From a checkpoint of a small transformer trained on Wikipedia: 9 heads of 32 (1 for keys and values), 6.49M parameters.
MLP neurons of a small language model. Each row is named by its layer, matrix (up: input weights) and neuron, and shows model dimensions 0-127. Each number is 500 + 40 x the weight over its row's rms, rounded and kept within 0 to 999. Numbers have three digits each.
After each neuron's rows, "fires on" lists the tokens most often at its 100 highest values on Wikipedia text that the model never trained on. A number after a token or word is its count.

L4.up697:571513550511491563555520477467477555551522486508522489503496475524516434496540486505475509528509524469519488486542444485468515462473553479418512584482458511550542452430459499497493561498526467464488483432475469518392515492499462493530419495473568491591483526586478561559443512493465470430494458499541560529541498492452481435564523468544458529503488428501456529466554462505487488454509
fires on: " p" 46, "T" 11, " c" 7, "P" 6, "K" 5, " k" 5

L10.up225:488526449485590556477470502464433538441590490528456450555549538453470479535507495485446548548496455510514555469500504436524516534434535522434492491489503452525512451497451481524521527470489534448514511487523523429500584437483458539503533529415449476512514484456543482497530528446435494531491484592527542468458468518481533490579516518480468508461486550493470445525476521473424458464485
fires on: "or" 45, "our" 21, "ent" 18, "ian" 6, "ou" 4

L4.up756:498451543503541489583511408476491603506536587532567497494579407459521479527500541502475485469432442483573519485448484444523501473535501512487446456439478494495502525454462510476470493501510441507552477493507458455459523527482531511512529569489554499540525511524555517489480498491427426488488502491502565533570483505510560499517523462439537493553554456506517530512493518477458480503549
fires on: " his" 28, "y" 20, " o" 16, "am" 9, "her" 8

L10.up414:474534437473581549535494431498437471522522504457445554520504522511458510489495444546458532513523525512535482414526484511520482422512440431539470565476495530495477459555443505527543409448501501489489441521477542529527566502489497458490519524554430515508493505588452514522533543544482466496505487509498458547523481473482512494490558535457447431535480473554393556531507505467475528492477
fires on: "on" 24, "en" 12, "ir" 11, "le" 7, "ew" 7, "re" 6

L10.up325:503490489491517478537444430427518522565547565505552483507535483478543463521441463495574514497482517506508506504581508478576511426522521481500499472539409498570450468545486533471475477470485556505492506505463507483460462521455433508510471504537417529550529491496525518609515423429522547436477530594411530520461502455520509441502585473501465524472490538532533593524444535505421490492452
fires on: "e" 60, "et" 11, "le" 8, "x" 5, "el" 4

L6.up221:532479537553522563557503455506480587550511585457536486480487482509456516473468515504467526571459486490587519476503473447463529467573591501440440541479433525564510447430472593456487507488583476476493491546433488496487478536478483502436437519523437469547540544554499532523520467476530476538491481505496531488558475486427500467515499513533480530467487487497504527495552506462454550439523
fires on: " c" 37, " s" 28, " k" 16, "r" 8, " re" 5

L5.up353:557474520540518490619487494523454528500513546470498410554536360494529511476464521523523551505507509503459455453454447432554458460597532474448440499466474472526502503498476489447432495532524478534511462450485503542504520542502494479474460506475551527555500457593555587458427411443507488553438483515497517502581500514518535520504504502442535451399504522445463553481503526516489508546510
fires on: "al" 15, "ul" 13, "el" 13, " r" 10, "ub" 6, "n" 6

L5.up250:541520478521549452532493450494513541488518520426450568598463488473499434501540501561484554497593466514525471493512498446532561582413474499506416606488506498477503480460414513491472619522487476471537517507432500494517519553552497505485490484463487463475463499484490445508495527486502480508455444474496485544590515567420532527444511525473502520511531508516474587502491486488473530505483
fires on: " by" 46, " and" 23, " l" 20, "ear" 7

L5.up274:486479500596468464516533495485463559530515547495519502545521491527454497437453476477501501514496548468564487513529529500490496505519533407393527472456479514541525471490536579520518495504566467503528450534502536450453560515507493472500465509465513475511499436521444485492493529491442419514447459564498502554534459484500423503498470544505458517439452531440456534522512490464474602478482
fires on: "," 28, "\"" 19, "ed" 14, "ers" 13, "ions" 12, "es" 6

L6.up11:488517503533566497523429477505537524526573537506462521449481515486512474512469477555451558516493511414507547519491439498541531508549530450491497566518438451528558481396429547512491576484510503489499443550543507447431556532434487494471536470482529468518541517523529526468456510472467474432394509511507527556538500484468526497477557485483502491492534538521506578501520492481470564539538
fires on: " n" 76, " an" 10, " st" 9, " a" 5

L9.up603:564524468504547478527456504495487495512498529564502463507548423515544473515564539475518523503467554511513462537461462458542569569483497572515490505463538485528486507515483477495443460514525487488494482521528492544445607561502513489517453578444454549500494552478481515462504550448499469564484483526518506440565496473537523500497537489482456447412519572492514536451531515505521541462509
fires on: "g" 21, "al" 18, "ing" 17, "am" 8, "el" 8, "ip" 5

L10.up576:470416523453453585574411474495485551498601467525505604496475476484477484523454415517556421536555493526548481527481526524526459455526520468517495525483462519527479472506439467478497472525546481474488449570532483464529474505517459549458533535517493512497463462436585450535511506465493480378549492515525527472475535573452542511462528480480460546544508474522512553524523454498505544541508
fires on: "m" 40, "d" 13, "S" 9, "p" 8, "er" 7, "s" 7

L3.up14:448555405511499482429517511457433469568559546431469532477517501504550540470473508450535509506567488467511524561478491501526542474474489489453485493541495531585451473544478535473418593490434456519481500513474458529465521541492492476535507496509493484511568521484494514519533532454528502480463483611425532477544502473430504517507534478469480509480475536543476526454553502478460542513474
fires on: " Un" 76, "===" 23

L8.up218:504439524545466506472479391445499553510487525536510490555562440485586499482527470538463567521509473405504546503491528510546506513501510568483521517519500458522489459489466497505525536489502518490512529507442446522504580536522449492507483465442504502546566449566583476490487510456505467415513456525540491468520478522414545439606470520513538463479441457462486593574529485513578461488546
fires on: "ost" 22, "ay" 14, "ur" 10, " ch" 10, "h" 9

L5.up206:496478505501498473486465501532525557483634522515555562482492504485486491446466552458486466555499470535559501447479488441565504466432507509494544540467515501521553421434457440525465500511560540479526522466522438442491531523534512530496478506535499551519475456483576455480433446521543414493521495485509531501528429577563586502507527547414434576512497484486497515520498467466470507514492
fires on: "m" 14, "S" 13, " is" 13, "as" 10, "'s" 9, "er" 7

L5.up694:497435543520540546542456488504499595520499535484512464508487489519488511495456548489470516587520506559526498532553509518495557476526516507454463565451455520515461504429431528466438555514528493422503482468427438512435576488494450489489496478509503508516510520562492525564505467485540507448475486524544527520453515507483507414514531449529467487471468480472524522518510468433514519502521
fires on: " S" 33, "S" 29, " St" 13, " k" 8, " p" 5, "t" 4

L9.up625:536438518514518480573445491500521542523503505477478446586474445497466467558481531540506469530540465553508421575461482488508516460515555471471453590469506496468482485523451527537511547541492457480465506503557535445474474463421555478500507516509520565540430522477481505603448404501477467520503503473540572476558501590456567524437537528517475457550502532447447488463542481467531542531554
fires on: "s" 20, "as" 18, "p" 17, "es" 8, "y" 6, "ies" 5

L10.up62:539456513438499566526530494495518484538474525432517585532559473474515525465505512446494525478399450482551505462579467498493528581551457515450486422482490506493479448420474582483496508547555468469506486499492480403537508556516538526460469556501499503567540454504537478513506515522468519428529480573491549510574521502510451461515579521490435567482485429508588526502480482466514510537489
fires on: "a" 53, "in" 13, "i" 10, "un" 5, "ac" 5, "er" 5

L4.up636:450491542567570523480415440567577515546524585459490520493481512452490515421433498529463567485477460440507517543542472485438554460482523573449491613529463430545510465421459447476501604590474479466521401521532505468522506554455492548436509512445460489512472560509484501472485580506450504443493485449508492494513515507494495442492515478510533497528497568498526467497500527470468535487491
fires on: " or" 69, " an" 15, " g" 6, " a" 4

L8.up43:456494502478604450524498531485484475527578603394506540522517555500515488448465521553391499509498517448504463460471526506474493536454530483482501513500493507529470458518435455452452478457582460486510499564413527526453451551424548482453484447526456570431484538456515426538468507505511490567485403478499560551494458571483480521506487468499518531485517411508553529515471483506486509434540
fires on: "on" 22, "in" 16, "ear" 16, "or" 11, "ar" 7, "n" 5

L6.up488:465467493563587540476468502457505503493550515476477481556553503487559489475575525545482445447485454514502469500488506447572531506465492515443473430484501452449554488530485527455513462491530450467519503461461453496406457467491534553460492565508528403542515590526550504534573506443477490502451430553533569532594515484422539488487474553501518539475519456545526516544512516501509506463552
fires on: "n" 23, " In" 12, " in" 10, "\n" 10, " is" 9, "in" 9

L8.up716:477450428477483464514546503513550536507447487517444481527466473503473543548438466482390581586504547494526503530515523457489521478526545446419507591461487546536537502529471582506546542526535442485481547467523494424454540512549468484508462544529567452520499491568472492556501475464504423510526517510509521537485482489500451532471506546516470592440504549491536462448529501448519521536487
fires on: ")" 46, "es" 15, "e" 8, "om" 8, "v" 7, "ed" 5

L6.up283:510540424473492422526501521499439483514545515498478551487487448471528486584511519521476574470509471524504554553498470458496515496433499419462508551442490505460494495439455449491477528504460469470472475473491475434488626493619534482527488562525534567546562484538566481526463421517528483465466477543492514515462500541494565454490567581461462551455519533529486524513487478483515483515524
fires on: "\n" 26, " c" 14, "er" 6, "c" 6, " the" 5, "m" 5

L8.up222:554504491595486538514492516489490518494482518447476555535505459517461464517497488469492492483532495378567465472482480525462507470548549509441371501539424443483447476488405556477488475549468455522509431511493486486505526610458489424469518500501497481515531517496555488496505467487450495490531503490484557529510508497570479479511565501478510509517448536480413536514491521518527551475624
fires on: "e" 76, "y" 6, "ri" 4

L5.up174:447462544523512461476406436494521532486605552544472467467568477503492482523513514528569545563530437540530503554557417536485520495425479512516512538566513514448576524467482461485518546505538462494538549578526554463550465554529571502533549421553528493489450517513478539508474478453436432480422453434446459489533495548513508487403578479423492502520467504522470482501483457513489534459522
fires on: " his" 76, "e" 6, "\n" 6

L5.up366:488477550453550438526450536471457524512528461458532442472542482487472407452454525567501544515567461532472558530555430489583469618480467450505532514466535534473572434439485535393424486542524487476544505490502522512515499547441562464539471454555501509484456454508505531518558530507466483530414539499402509474484505542498473523525549462517463546486497549541496529487478495445513508455536
fires on: "e" 69, "ing" 4

L6.up395:538481492538484549472531555521478482493494567478476502524536437522512473553524513515481452474460481479479428472442484534530538500473540569522444519536476500494409482526465506513472521589445491537525466559510478562546521567509426497453500518514469527482548493497593458454488496426472448426492417496524494536525505527484453479461553521526536499520542500456496492526486502489503582448574
fires on: " 1" 22, "y" 19, " Y" 17, "." 16, "ry" 9, " |" 6

L5.up213:539524531471477477514507472534474514468582532492498509545464480510467527492469541497501508427567467500501475523529477555556438514427440496481481468564493476518377513473448495453490508520547490517482483585434595460523590560554442510528442438482457540542468508457497495538501503549447491515530457542548520470499573551487553458553553504521530472506464560555512458538532502500510537555434
fires on: "al" 25, "ir" 12, "I" 11, "t" 10, "at" 6, "an" 5

L10.up704:553486399535563489465488433492499486509538522490470582536515476426438477458308399515430525462522469524548523503570505522516535483493523431549530533520480466507432502449506558513519499513479549523534457536461500470504566559541450514474548504462454494488483533533509472541500520557533517486577495536513487484465497506519469456545579501453489507504457504508456449527496512480454512559441
fires on: "t" 14, "e" 12, "al" 12, "a" 9, "le" 7, "en" 7

L10.up755:498506415522518529521509430512380470568555499445528538524638504443543418582469498437567466529417537487498429455506515495507508492489562492494427467493469524535485504472500444488556454542488446483490544491530525529456542522485505571522491567509424401495475457492515419517509463463528469478556446501544461507466521511496549470475475462499472525514494583535469476566533535466502501456556
fires on: "n" 32, "l" 23, "s" 8, "m" 7, "h" 6, "," 5

L5.up319:533458493510574500449541474435464547520510526473454530518457483509583528488492501543496600508537463534445546487494477368545503568473514531463510534466474479439503514522455539524518561516453466441494466548477451502417548518524479497465459534447453451449475541548494541522563513456501515496469464527551449552589521522433520528526460547507412539454513490464466486484512513491523500466484
fires on: "\n" 31, " is" 21, "," 10, ")" 7, ":" 4, "og" 4

L10.up766:509527498474457452454484497546397491503546500428475467480470528503537521519441489485510501479567466400489547473429455462522482474467511422543496450532545580502485480534430469498468510525590487527514494498453533458583477529590554497467467478485509498485500566447458414477533472505478437508509382555520526505460612611570500505553530540455535520503535495492496496540536537535485504423514
fires on: "ur" 17, "am" 12, "t" 9, "an" 9, "er" 8, "at" 6

L9.up328:524513486533478550539522506532477573555465513437529476537467452483498447452471543488448530563470476465537479506543485470553511513546525583431471459509472499525510468483491537480521612444535429481538489445409491461506515518509463503480502495548527578430511547588609495543474512453416487539531543541489474546513506483501461483506500498537502496436479558507544500420509481491437435451565
fires on: " G" 41, " O" 9, " B" 8, " F" 7, "f" 6, " g" 5

L4.up23:507491420499592445655456471511520540498526481475476489560515459515538488568530529509440548504499512501529529519535434498529520531429500504504496575523535458470496499498422493486465524550459496487525518450443502404456483528528538503518445478453493561455499490555521460567517463477507410515514510485469510554482556473468558531526501494532507467494510513495523566506542499467453492497458
fires on: "m" 25, " by" 9, "ard" 9, "ist" 8, "ear" 8, "om" 7

L4.up90:469506473472562547481531417443437591580513521468490474501605517449497500551478471477522507565495447506460492540521512448491524489497500487471508478557486460537432455514461500477448540542474500468456456483506488513460539552546494510455504503505491507464616506538525528576518491467527426508415400557503518445605492499444470483482506510450516429488524487468520468493543543478472575522518
fires on: " Un" 69, "A" 30

L8.up144:567471457540515577486471477448442500537474477521494499519513413509492499524489500529567490553514416510532529501418519506531543458518481478488463506439452510477489525451501477474440481495558530481526456519507521471437523479494513479467517514509510491574509535535511509548507483492506423470481464531537485450505546539447522491521554475438490469540469493518459563488514470538475532513539
fires on: "o" 27, " de" 25, "at" 17, "el" 6, " of" 6

L3.up13:566495506537492478538535493495456546486487522522489464525546456475489512493510481470499517484531499461520508444503490450535537467535549539422505480429479421553520503464484562462448588569532518485555475541470533551443594526518461554460423540476508522476486473567617537530465539450439508501501488473462579510477537469467462488528481459485517477461478449481534527553458510512459542532540
fires on: " K" 49, " k" 18, " Y" 16, "K" 11, "k" 6

L6.up441:477455537475553496465530466467421490548474527425495556519520462510490541555469546576470598492512433492463562485508512463527514480472454495515499512455501509476464488499469517507495551525483538397489495524539478523469459492522494462481513550481507468597602487603532462482541498421551571429511481500512457464537535515498497498394510494420516467577491476568509463518509529517428487389498
fires on: "an" 18, "ear" 16, "2" 8, "l" 8, "3" 6, "ar" 5

L8.up764:454460499490558537496432467487438488532564486469535481467497501490499534548461491528485519567467566473516539443501396459535544499510563440432462540467462382548474552488465511474519525553472466459537456508498495491475556512481449564488467479472491430567551509537560526570532598433519458501481484608555561523515509505484529547498487506482490475512473484471456498505516525477453462471451
fires on: "ro" 46, "ou" 18, "as" 15, "et" 13, "or" 6

L5.up15:492408511498529502568512493509437588520485540364534489525489449525454425478464543517492514497460530393569505460555431502502496516452553531447511507520529540499490467502472527509508534517525480475509498516419445528458517501531401484513474590497539505466486550521476516471456485493485512538579482537520472449547480520501537483497561518560583424575473481457485556468454501461420505565465
fires on: " B" 15, "it" 14, "5" 10, "0" 6, " b" 5

L5.up239:508528526556568506554473467486492561535521499432495563485543433452534492488512483505425576618469476492547503509513509466501511509407554481479483539552457494504464425538436506507505531482464554514530477549489472421463566525446464488484515517490541450528514545507470520449518491485463463502418498528551468529523490501458572476481546554522489467538519557529526518472555538468477460472452
fires on: " –" 29, "-" 25, " 1" 22, " at" 17, " of" 5

L12.up220:475501453546518534472509551476481517497606496467522485519532518475496436567496521474431519539520443491498485485574533435511528469487516552522496562532486557532528464466511510494485497469508518560486480500388479492482554488566518479528420514519488453526511516621572483477487499494518506517539508510472470549514508557462491503500502537472538483467476500554553499504476495434496418516510
fires on: "al" 39, "t" 17, "od" 11, " in" 6, "p" 4, "up" 4

L6.up505:556447523478431550530585424537509465532496450445477468525504471479475477582440478509515496558505454492537515474479488525484512457503562488480525514484431530538471554467518468510485543612489476514501501510498540474503493565434496527558511519485532416481514618459538502509514522481511515487539525494563471484499532482567482445572575496444494561549470600498511550475509496460509581514517
fires on: "1" 25, ")" 19, "0" 19, "v" 8, "4" 4, " S" 4

L5.up454:480516474552532479541527469431475602600528490502520514516475415498484475577526439463445513513490447520494496441560407480497523520532522428500478548479434414531499496453481530482495483542549527476499472489454510512505532540463430464524439504525514476524527559604523439525490512476510439484480521487530474548510445484491541473518522500517511533490515550519456492514553482428500515528524
fires on: " and" 55, "," 32, "-" 5, " in" 5

L8.up621:526494446530477522466486519497469529525538514460499495506538465520502505512434473548516570507539412455554593505470490485530548518580494489457448472487510478468501549488472463487478525495529493478554473526498508526500474505548550468403458563476477513529615557594543497501502480466541471459510454562511478468536493484494498423517482558466508496452499495592453503492523497537487568489563
fires on: "ur" 33, "el" 17, "o" 16, "e" 13, "ic" 11, "em" 6

L3.up393:542491470572487495504556463536493540503470483530480484543484488509525418474502453505469468467533529470537569495551484502557530596520520504501509512430503495502504497471490521467441507585534501458547524451450483524498584531497540503498413456498549566543490450583581535442515497486437551475487547559531529521491479496452583463559463426484566593462472445499525512538489517513464523454553
fires on: " k" 75, "K" 14, " K" 6, "k" 5

L4.up390:487578470494482505516542461499539518596509466460511494502536451465460483522537466584433511494443440530521468458498504533489527503455471478501518502435480479577462481507521537433504480503496466535568531571480477540493506512552507523507462496525471443570427504563511540483482514493524464577488433428527510497567498547419531521464442560504490499463532457575492571510569480512439534507523
fires on: "\n" 44, " on" 24, "h" 16, ";" 9, " –" 4

L9.up762:498460439527515506452494501448420498549534517428482518457478502502468491522495441519612465542485521474481507500560479441486487470534528467441507485407493519559511461528506522522517477548450441549535471575524490466475585510544530532494447490430459501592487579520526525457585538525532507498532524471441524521521529476485460483574550557496438452477434524441466514522479504545441485487545
fires on: " O" 14, "e" 12, "ers" 11, "ing" 9, "ong" 6, " to" 6

L9.up253:483489477555485520479449553360496517456571445519516479602503511487554482527434428500426479527538514499508543507519481461480592466501500520501562474501465450489550492506514509542484522441498481537563509578402456505482495570535428474508453483569456482544553485516573503492547499476506458439444439500543453500533511493401468482533538534544500474524512485522489512499484482474460484502499
fires on: "d" 59, "t" 19, "od" 5, " at" 4, "w" 4, "ct" 4

L10.up238:519433458573550485500421384496523510532540536487503549498533461420476517517502453542503429482473481470455562562536478490521548464574512477491505479505410462560461550480454579503496469504494543510437477543458511479471468530529489499465502498514443523509500474571516538566494494530539516424512384503485537478465535490531499481501531462508436555553498549574423496498462488544499490459538
fires on: "e" 24, "an" 18, "h" 16, ":" 14, "r" 6

L9.up88:511460517532486553526497470558480537523487524505507523497458446473446444496449534409533549553477501483489460473473520446565489457512504503430405520425433529505488496512524521441456537496487420461498423484539472490533476458471559516519536545517548542465446567485620565558489536419440501534525494495497584582541545533519487532480477437510520491509518559535517491489504523497404517519562
fires on: "o" 66, " O" 19, "y" 11

L10.up707:591494450506472510506537465553498536544499467481497602504512437452510463473472467495541542530464470465422551499448487445502489495449480414491494525411490515516479503503442474469495546522496395497531430520520469435525520477462595501478553512527559518552495524495477529493468512512530467434516503495505590518517536492515526481616502540446545541513476500504524560452488485500454478464577
fires on: "h" 16, "o" 16, "\n" 16, "E" 11, "O" 9

L9.up150:556489487539510573489435505466524557491494527537570510573452458449428475468393433525472506475490495455523537559528460497505491465491494477487473578513438513493469442504520470440533513544462505552499476538478480474561524464496453539435501502487536485554468557587540403503531467543479500417484498518519573513465528507492451403564486522491537515496519556500495574508481542431439515419484
fires on: "he" 33, "t" 30, "e" 13, "ce" 8

L6.up299:551503534527489512558424442480534520541499499537513550491508498428433523585466447517502519541470499432500541458484366488544482502499470450495425575436468494501427519478485565442479549569462502507530506495532462452481506549461509550505505457527549517573484547519552534546509579482558522436529506554502566485550489482518469487522547492540505549512461518524494567477568477452492569472454
fires on: "6" 17, " as" 12, " le" 9, "0" 8, "7" 8, "4" 7

L12.up322:529501555545505502493424544516530496500539546536593436486504532498533508588497463416438531584443429530519466505531496439475540483453560534517475567472544533513501570451498572505449520547483490497481530505496447502496530502531481514457457466529505438541505525503554495473519428511458465417581454469464510458512518518495529418519478582482494586467486479503539537476444481470481459539482
fires on: "ot" 36, "t" 36, "p" 16, "ol" 6, "um" 4

L6.up417:524429450570461559544526508507481472541449480465510548601516444490513431496483437505514445551487603409490482487506498462451501422614542474440490535526467491513512477520473503525488508524488459517587532521502561481497498558461510481520484542484530462537514553489517462525526607473512532479455506488495484530505523511526468495516605511493490522512550486513427552496491492470502506412543
fires on: " B" 22, "1" 14, " are" 13, "all" 6, "4" 6, "," 5

L6.up318:450468460495500468555527493492483557552551557440538468464637490482528507437501518493479584552515511531563485451496504476502489444413564537533459493450485449475455423518426509457565478411548457479516407515519510503450537484451506472522458471508505482548533491555504463507487522460463439415509533505538512628558495511489538472527474478470497525460521562508505563459501485426517478512506
fires on: " |" 32, "en" 17, "," 8, ")" 8, "-" 8

L6.up108:464545484530515486579482444468466579566535488486535534526489493489485490483546509487462541579519446571538511448499490464551554546429550476471513605534442445496461478485478564477533507523509556505568491545484543469471564490463457458513427451551468497503535496593478476515489534500487428460480515469531463564544467515491529459477468485522482505470506534495542572539581474437511533490516
fires on: ";" 37, " as" 24, " –" 19, "-" 15, "," 5

L10.up341:474490488588503508496513481496467456549489509431523470478512473486448428447489488604590515516497453472469552413514516519572456501481515540546532552448503525553495503476527488467515577524497468437533475544486544538456496531546399511518453456479473410452478518503523501575491476450441484577518432562518501443487468455472528518445563444524524463505543563487468513587526471511478517502460
fires on: "y" 43, " " 22, "ot" 10, "n" 6, "ut" 4

L5.up302:486510451498477456458492491538446467501545514451536512517603549506499372572442520552549477468456541425482523457519505495513546505509549519520499508516410515518446513356500498420517515564568481439488530528505493529447538515565412509496484431509506525491562448499573456549494531484422520501447448539533489528493443525482521452429597472478459549491523574522523522518512489511524478478469
fires on: "s" 24, "en" 21, "n" 16, "er" 4, " " 4

L9.up362:578537464619576564487463493444437495478564465524516442527529484492496493555463483519451528501426449467427548426475526501513515528460551469456469531553392504531471507486468511478435572442542504433529498512487489511507545488509485535440496509515487470527519554564504556505537571449528437480507483569555518489477479481464556512553450550477515468535485450615442517438550485491475554450506
fires on: "\n" 69, "l" 22, " (" 5, " S" 4

L4.up21:496456521543497539543486469507502557503466449446520535533474514494530506579498439595473459534499481500546506439512494523524525465505417453478492562451502434570474466516471491487468525522480409506555580504480409500475526531508417459486507561553526439615460446543501503457481448496455431534511491503508533535541548526420556456464486516514427503455517465514486490477593475505462564533506
fires on: "\n" 23, "===" 20, "-" 14, " e" 14, " on" 7, " r" 6

L8.up479:537482447512531447457423461500523470557585545525501457457622487453521465402495473512507557451509513495498434512494463542507503543474584471527429498406484521588487494464492541480478501500553463513482506508477563458503453511439521555486454446566466526506468536491481448518517522538507505506430512464477550523486507519566521521604432523429533469479428502504522532546471555533520476487462
fires on: "art" 31, "e" 28, "n" 11, "ate" 10, "or" 4, "N" 4

L10.up8:541401520509521521493443493477485566448526546477517563593482436532463540558525478550570514516457539548507453529483549534513557526525531431499512558474444457423481483495483572500527504566517453470478507516496473470524475545466583529503546523478488425532456470485491505565527467520534471505532462456520496506500455543516486413457524497500495557512479424500458518451560475463446555516470
fires on: "s" 35, "es" 17, "er" 12, "ly" 11, "ow" 10, "ers" 5

L6.up31:535548489530571516498455521476432494534516527518578473568517488481501483512485471529456514505449459490517571459448519474576535537506486425427427469509480449511498461447478494499460546499520454458483453468498485474480505588515406488416453537477545506528537454441527526553530485428500485476526509602471529480496498522473494543456499513528501506529470432543485479458496477531481494429504
fires on: " (" 38, "or" 12, "et" 9, "\n" 8

L4.up519:479404515529572536510443525511451468520432546505586517611494440527487458533490469492442560483431497454484497448503456492488549519544477509466445504489522432570458482521435501443488482576470454493558416511501504495512484547480498487475468534434502459508527538485528544535468530477468509525526525493511576477518531484421504496531477473466520472499466519487448527469522548494488510505585
fires on: " r" 27, " l" 22, " th" 13, " wh" 13, " v" 9, "ri" 9

L10.up579:470455482563553518540449435516483455496565425559503466490533443499460460530500520570468540479464528518514490431490451507496546580491555464530407488524459476508488520454494542424470495541580518511542479487519535468460437503465527497466516433492413458582510563492516471545574471459434489512513519581504477541533503500492588504535514469498497497443503436538507494522536505446532505509515
fires on: "ol" 80, "l" 20

L5.up693:575428509479571494603504444530485507592531534427498438510472440559453459486499564502476538472541542463521486408515408498505522541431562477447455525523496461457491523484482522502528524468525517500478513503500554512499473506515412456496484573469488518472503508591502510479451495434487457567510483514508455472512475491526519483454519527519501483432508490506493614427508492497400511508519
fires on: "2" 24, "0" 15, "1" 11, "it" 10, "5" 8, "6" 5

L10.up379:571434519521531535517468483475500577511514515498498458501516421513421496475486482483521507468536540480546503536494491456472507452461503471447492519444462469470484524522468541500507547543549448524416487495501478386464503510488523401490485515475448542496443565489505551574470483500449559532499488488482506519566501471451441474510510523529487446468481505428513522471547501509515511505494
fires on: "p" 27, "s" 21, "as" 14, "ing" 5, "3" 4

L8.up286:498508472476527544476406496465490490491517515484511516604571501483439501574505467494485519459546472503446425520522558425496490495450544474514534476457514476481511507517492465460487476513535403489515457584427598449531491542521383477478511444441460547530406546512478464583486530464502434547472486507501478536432566528518513519497514462471451499476541496504490546507493506512519554460544
fires on: "at" 47, "ing" 11, "n" 6, "ong" 6, "ed" 6, "," 5

L5.up518:498532464531513481484480436525468500480527516479494446591533383533535445478472483605468520483503508405522510506559513527549523477535512509490517531547493509547528435447516509526530459489552480457549407508438536569544570532533501442470432511512449557571509492581512458482555470513448484546446468473512513501497442511458546447543535560468474481411491476541497530491545550489495463451542
fires on: "ate" 30, "ost" 19, " se" 8

L6.up627:476443503552567498478494453480498553554519482449439511519492468439523538522493483497494650499495472497532548509497468448503537471453561536505494518510493480455475474485468454507505536497512492426515514534505486481504539493527468534472548497495460524566513489617501510451499524452476508547488520456517526518618438548503527466460469511451497481493490534502536528551560548482386493532517
fires on: "f" 19, "2" 13, " 20" 10, "0" 8, "3" 7

L10.up740:526492496501524495540471460416466549551571519512505484523514439497432480532482483469494465539493496480452490528582545481539473430531518451383418475456479483545410514554529519513524456492408487541503420593528491469497537475558476527488469499509434472531454467503518527471459501495560452456514502485521491486462508486473632480479588426545458514524478536539489538484520488527457493472560
fires on: "e" 60, " de" 36

L5.up116:441433527503503462608498427494524476530463551418536467475497470543515455427483508491542509523482541446566540482484512522513490446492562520420477477492486450452484460521513537455499487477482479480462553505447536505493522458488526524550489515511443472518497588500593553464504516458453503506539538526534532456593503508533543466540581482515504483556450481450532470576473553498506531476529
fires on: " 18" 20, " 19" 17, "us" 8, "ou" 8, "n" 5

L9.up195:508495518501482504490535561515489433514429526485524472574521524518475533506511455487421546515563460533457546456495455521487554521571493512577531441467511491490503481524532572498501516482491475479541426512443539506549477552555399437475480500468468508444463491507596418463535492421496432481477459545490463519450554472513528504523587577511469548439524530530496521481519502542488603451548
fires on: " |" 28, "," 24, "ed" 9, "j" 9, "/" 7, "er" 6

L10.up96:508549506482522475518492468482490472530514536497542435569467491473489471585524485521481447611504517492531492532542533464600480564491507495401463488544492461551503497432512502465478502462471457500482462557492521544480505510611491458507463491524536514485472472570525513515492531507522511508476397530482440511481561517463497510503492434522447435553532494511500500508468515512441465505585
fires on: " de" 55, "at" 30, " The" 4

L9.up74:599463513566530479564461501493514548488540508494467479501526466483583476551487502537486540518457465494541484456423385492511531637505497480557497562480447473510450567487520550458459480501561515527563475553492498484482543521453583478488514494519501446527520555462593493541548516482561473493477531524509502512502509471513478487461528459511453448524471493566498497477540493473524482489512
fires on: "i" 48, "r" 38, "l" 12

L8.up516:511459433566486592461538475533516467496492481498476604529546457501485438610534518514513439572471547456566499405479474469474519471518531506511437532534417497554467489443440455477490448555571463476526537518440509463573497519541504477467453491501521483486500533483538479526516542483465466460502497424482519541497525550486427454623516525452469514501486507529445536556485505516505523424548
fires on: "f" 25, "her" 22, "e" 9, "l" 7, " of" 7, "h" 5

L10.up516:451466496477617557582481423444483538510546560536502561552472442465390502512500502549499509471517494508484481516477499478576534493544517492448488553509510447538466485518508473442505475564499497500556428567503469490523454541514578552517478556489471463611486612497459472539491499499541467457432496453479514567460480502490562426542507441513458427439489508520490506515500476477458524560522
fires on: "e" 49, "er" 28, "ue" 9, " to" 6

L3.up441:524499491507585509492525435410491504485527525536459473522530516453464488490424491494484557489480485510562518474496440491520561564488515472481444513512437484495499558424441478425460505492525505521442511501482486525463544491547399517502497530497514459556560486538505448567501479503561502495480532593482472476506520561444552466557479557485387533505478538527456483514486480409506511508538
fires on: "s" 31, " al" 26, "l" 15, "E" 8, "e" 6, " re" 4